{"n_kv_head": 1, "activation": "tanh_gelu", "positions": "learned", "attn_scale": 0.125, "bias": "all", "init": "uniform", "init_std_qkv": 0.0334, "init_std_o": 0.0, "lr": 0.00113, "schedule": "wsd", "final_lr_fraction": 0.0, "batch_tokens": 65536, "seq_len": 512, "train_tokens": 371300000}
MLP neurons of a small language model. Each row is named by its layer, matrix (up: input weights) and neuron, and shows model dimensions 0-63. Each number is 50 + 12 x the weight over its row's rms, rounded and kept within 0 to 99.
After each neuron's rows, "fires on" lists the tokens most often at its 100 highest values on Wikipedia text that the model never trained on; "fires in" lists the words (lower case) most often at its 100 highest values on Wikipedia text that the model never trained on.

L4.up355:61 67 82 45 45 46 47 50 34 71 52 51 49 52 45 47 47 41 57 47 49 45 64 67 53 42 43 43 60 60 38 59 39 49 55 52 48 39 51 76 57 69 44 66 50 48 47 42 57 73 55 56 62 62 49 41 64 57 66 54 48 37 43 55
fires on: " was", " place", " took", " became", " came", " in"
fires in: "was", "took", "place", "became", "came", "in"

L2.up558:57 45 43 68 41 44 34 27 49 48 53 35 47 55 64 42 44 62 44 42 34 39 37 47 48 49 21 53 35 50 57 47 48 74 43 38 56 45 57 37 38 64 52 43 49 49 45 55 66 65 48 51 32 67 47 51 54 69 49 56 60 46 50 46
fires on: "vo", "ga", " Street", " League", " still", " Park"
fires in: "street", "league", "still", "voice", "stadium", "park"

L2.up623:42 45 41 52 39 58 65 33 32 36 58 45 29 44 41 58 66 64 65 52 60 64 28 64 56 40 58 64 50 38 36 40 58 62 47 47 49 72 43 24 58 53 56 51 68 67 58 53 52 59 45 46 33 49 42 55 48 69 33 67 54 54 59 63
fires on: " other", " former", " local", " previous", "ite", " original"
fires in: "other", "former", "local", "previously", "others", "original"

L2.up429:56 53 44 58 29 62 46 58 35 39 65 46 42 58 37 44 44 59 47 44 63 49 21 41 26 50 63 49 58 46 61 48 53 68 54 43 70 53 41 54 38 54 49 62 70 37 49 31 52 32 69 37 54 62 56 46 47 56 46 30 41 36 61 41
fires on: " other", " I", " of", "tic", "spect"
fires in: "other", "of", "i", "others", "london"

L2.up242:33 33 48 30 38 31 62 68 37 44 35 36 57 57 61 44 40 47 53 39 62 39 61 48 31 57 31 58 49 44 56 51 59 37 26 55 43 61 55 49 59 50 38 38 49 50 40 58 62 62 29 50 32 57 52 50 58 48 33 54 54 52 51 56
fires on: " pre", " were", " consider", " have", "the"
fires in: "were", "considered", "have", "prevent", "premiere", "pretty"

L11.up260:41 46 72 52 51 36 49 28 59 48 49 43 42 53 41 48 44 47 20 51 53 44 58 42 42 55 54 28 52 40 56 53 50 55 45 55 50 54 46 57 52 64 34 54 43 48 45 48 40 40 30 86 45 17 36 44 32 40 42 43 50 92 32 36
fires on: " be", " one"
fires in: "be", "best", "better", "one"

L2.up433:30 41 57 42 62 41 33 52 58 46 43 52 32 67 57 36 49 53 44 40 51 44 49 42 66 41 45 40 37 56 43 52 52 43 53 64 67 49 47 30 65 46 32 44 48 57 43 70 37 71 42 64 49 42 62 51 32 46 61 47 75 56 43 49
fires on: " at", "ch", "ach", "i"
fires in: "at"

L2.up574:36 64 43 59 32 46 63 38 43 56 40 57 51 48 24 44 58 23 44 38 66 62 52 62 40 44 63 39 42 48 38 38 60 60 45 43 40 50 42 48 69 35 36 59 56 59 56 64 46 42 53 43 33 65 67 29 63 57 68 47 34 56 58 62
fires on: " the", " co", " but", " f", " bi", "er"
fires in: "the", "but"

L5.up259:46 51 65 48 46 53 48 67 30 45 53 30 41 60 52 60 72 79 43 43 51 65 52 42 53 60 53 69 55 42 45 44 61 66 37 54 52 36 73 74 56 47 37 42 54 47 73 61 57 37 46 36 67 41 59 54 37 53 57 77 41 38 41 42
fires on: " as", " his"
fires in: "as", "his"

L4.up211:60 61 67 55 35 58 53 47 55 53 69 51 58 57 42 62 41 51 36 63 43 45 46 39 50 45 62 56 46 55 32 39 50 58 31 64 41 59 52 64 63 72 62 77 20 46 59 60 51 64 42 55 41 34 44 55 45 58 41 51 62 37 43 51
fires on: " was", " became", " is", " played", " become", " remain"
fires in: "was", "became", "is", "played", "become", "served"

L2.up773:61 47 49 37 53 42 49 37 79 57 42 51 41 52 43 55 58 64 58 49 58 58 51 28 40 49 44 37 31 52 53 38 50 40 33 72 63 49 61 32 31 49 43 32 64 32 69 50 49 43 70 29 41 50 56 45 48 86 43 27 45 66 44 52
fires on: " States", " Party", " School", "de", " Kingdom"
fires in: "states", "party", "school", "kingdom", "year"

L2.up458:61 58 58 67 42 54 73 39 69 45 40 44 77 38 31 60 64 23 37 65 51 47 63 54 54 64 51 56 30 39 38 52 58 21 26 44 51 39 59 51 70 51 38 41 28 34 53 59 36 41 54 44 40 58 65 47 52 48 54 69 72 47 28 30
fires on: " South", "east", " North", " south", " at", "der"
fires in: "south", "east", "southern", "north", "northern", "least"

L9.up360:45 44 52 41 30 36 58 45 50 59 63 57 38 34 45 49 49 60 52 54 39 39 27 57 65 31 50 48 40 38 71 43 53 45 30 40 47 30 39 47 65 41 39 26 61 66 59 50 47 51 48 73 35 31 58 67 51 46 61 58 64 57 57 35
fires on: " an", " An"
fires in: "an", "analysis"

L2.up545:44 41 57 50 50 45 39 38 67 41 47 66 53 59 37 49 49 35 58 48 52 59 36 55 32 36 60 36 56 49 33 42 62 39 51 35 73 40 59 26 44 45 21 59 29 44 46 58 49 43 51 53 60 61 42 44 30 21 40 39 57 47 38 28
fires on: " at", " Republic"
fires in: "at", "republican"

L8.up441:53 49 55 51 33 40 54 43 39 48 44 50 59 65 31 73 83 32 57 66 48 41 39 55 60 35 31 49 45 74 42 39 62 48 64 42 57 41 53 45 44 49 53 62 55 45 51 22 32 56 50 71 41 34 40 67 45 40 60 65 57 60 31 44
fires on: " an"
fires in: "an", "any"

L6.up100:51 46 63 33 67 44 50 43 48 67 40 48 55 72 51 69 60 39 53 62 30 66 62 61 26 50 33 61 41 59 60 47 31 49 41 47 69 52 58 47 49 57 69 47 53 45 20 47 48 63 34 55 48 25 51 55 62 32 45 35 72 58 61 61
fires on: " until", " after", " before", " during", " through", " to"
fires in: "until", "before", "after", "during", "through"

L8.up519:43 61 43 56 50 52 39 50 44 54 58 51 43 46 51 64 51 56 72 46 63 48 33 45 53 48 34 53 36 58 30 41 47 70 37 54 46 33 39 46 33 36 70 72 37 48 39 73 46 67 60 61 38 30 41 52 58 50 57 51 37 51 43 39
fires on: " in", " In", " On", "co", " pre", "ne"
fires in: "in", "on", "one"

L2.up348:30 65 54 39 37 62 53 39 64 46 67 57 82 39 53 64 43 54 53 58 37 38 64 49 44 46 56 42 50 54 37 62 51 61 65 51 60 50 38 47 24 32 65 62 37 51 55 42 47 34 48 43 65 56 52 33 42 36 41 49 37 63 63 67
fires on: " years", " American", "led", "ally", " life"
fires in: "years", "american", "life", "after", "being", "led"

L8.up778:50 18 80 31 76 49 53 59 65 48 47 66 48 50 44 49 29 52 54 54 59 56 61 72 44 49 51 36 57 51 46 47 54 71 48 45 62 65 46 67 51 51 64 49 73 63 50 47 32 46 37 33 25 45 73 50 52 41 39 58 42 61 38 51
fires on: " on", "le", " out"
fires in: "on", "television", "out"

L9.up105:40 48 61 64 49 28 60 73 49 63 45 52 53 66 18 47 60 47 28 44 65 50 43 43 46 36 69 38 77 68 64 53 60 53 51 47 34 36 51 45 50 63 50 53 47 56 33 59 48 39 41 45 47 50 57 43 48 49 63 43 78 57 71 44
fires on: " a", "e", " A", "man", "ven"
fires in: "a", "one", "human", "foreign", "seven", "own"

L8.up124:57 45 58 45 44 51 61 56 46 41 50 60 46 60 35 57 60 60 36 56 45 48 47 43 61 45 36 29 64 64 50 54 52 69 58 41 51 48 28 54 34 35 39 65 68 43 47 64 41 59 29 46 69 63 53 67 55 35 60 38 42 71 51 40
fires on: " to", "d", " on", " after", " before", " B"
fires in: "to", "after", "on", "before"

L2.up228:33 63 60 34 44 61 41 30 61 70 48 43 56 69 23 32 54 31 57 55 37 71 49 47 43 60 62 56 69 49 23 62 55 63 43 35 49 54 42 75 28 58 45 49 39 50 62 59 51 53 68 71 69 59 41 45 54 39 46 57 46 37 57 33
fires on: " over", " out", " football", " long", " south", " along"
fires in: "over", "out", "football", "long", "overall", "along"

L2.up248:46 23 59 46 38 37 79 46 54 57 29 36 52 55 43 59 37 60 45 62 59 70 54 56 50 58 50 49 51 61 40 48 66 64 43 54 56 51 32 32 43 55 38 57 51 63 44 41 34 48 58 53 74 29 53 57 55 61 58 53 40 67 32 50
fires on: " season", " election", " year", " period", " date", " years"
fires in: "season", "election", "year", "years"

L4.up187:60 47 40 55 19 46 54 53 64 57 26 67 74 69 38 53 65 47 43 59 59 60 57 46 44 37 67 43 44 80 39 38 62 58 42 23 48 49 31 38 49 57 57 33 47 51 48 31 33 37 55 66 41 52 48 63 50 49 46 52 64 55 52 52
fires on: " at", "er", " when", "ist"
fires in: "at", "when"

L2.up118:38 45 69 31 38 69 55 39 35 35 51 39 36 45 31 49 58 72 34 65 53 57 39 35 45 62 61 61 64 64 56 50 23 42 60 37 56 67 54 32 57 46 51 40 64 61 56 45 44 56 41 51 56 50 55 41 70 71 32 67 41 52 45 64
fires on: " local", "ial", " former", " north", " south", "east"
fires in: "local", "former", "north", "southern", "other", "least"

L5.up512:51 50 44 44 24 54 71 56 43 46 31 60 55 52 56 45 50 59 54 45 40 65 48 45 50 44 28 32 38 46 42 53 53 75 63 48 62 50 27 18 34 41 46 63 38 46 48 42 21 38 33 64 49 56 23 48 60 25 59 43 59 38 67 45
fires on: " of"
fires in: "of"

L2.up105:57 55 59 39 31 45 46 67 54 53 52 41 48 48 63 50 35 48 61 56 51 60 26 63 51 55 38 49 61 55 69 58 45 46 63 54 58 35 62 30 67 46 52 34 62 72 60 62 43 55 38 64 32 29 41 49 59 51 67 55 57 39 65 39
fires on: " moved", " career", "struction", " Center", "house", "ry"
fires in: "moved", "career", "construction", "center", "research", "house"

L8.up602:27 48 41 43 51 40 43 53 57 57 74 43 64 78 37 32 56 55 59 42 65 56 57 29 59 37 34 47 58 45 15 62 65 49 40 48 48 35 65 51 43 76 53 59 45 47 68 37 43 49 59 40 45 54 50 59 15 59 59 50 36 41 59 32
fires on: " A", " as", " a", "au"
fires in: "as", "a", "mississauga", "daughter", "amin"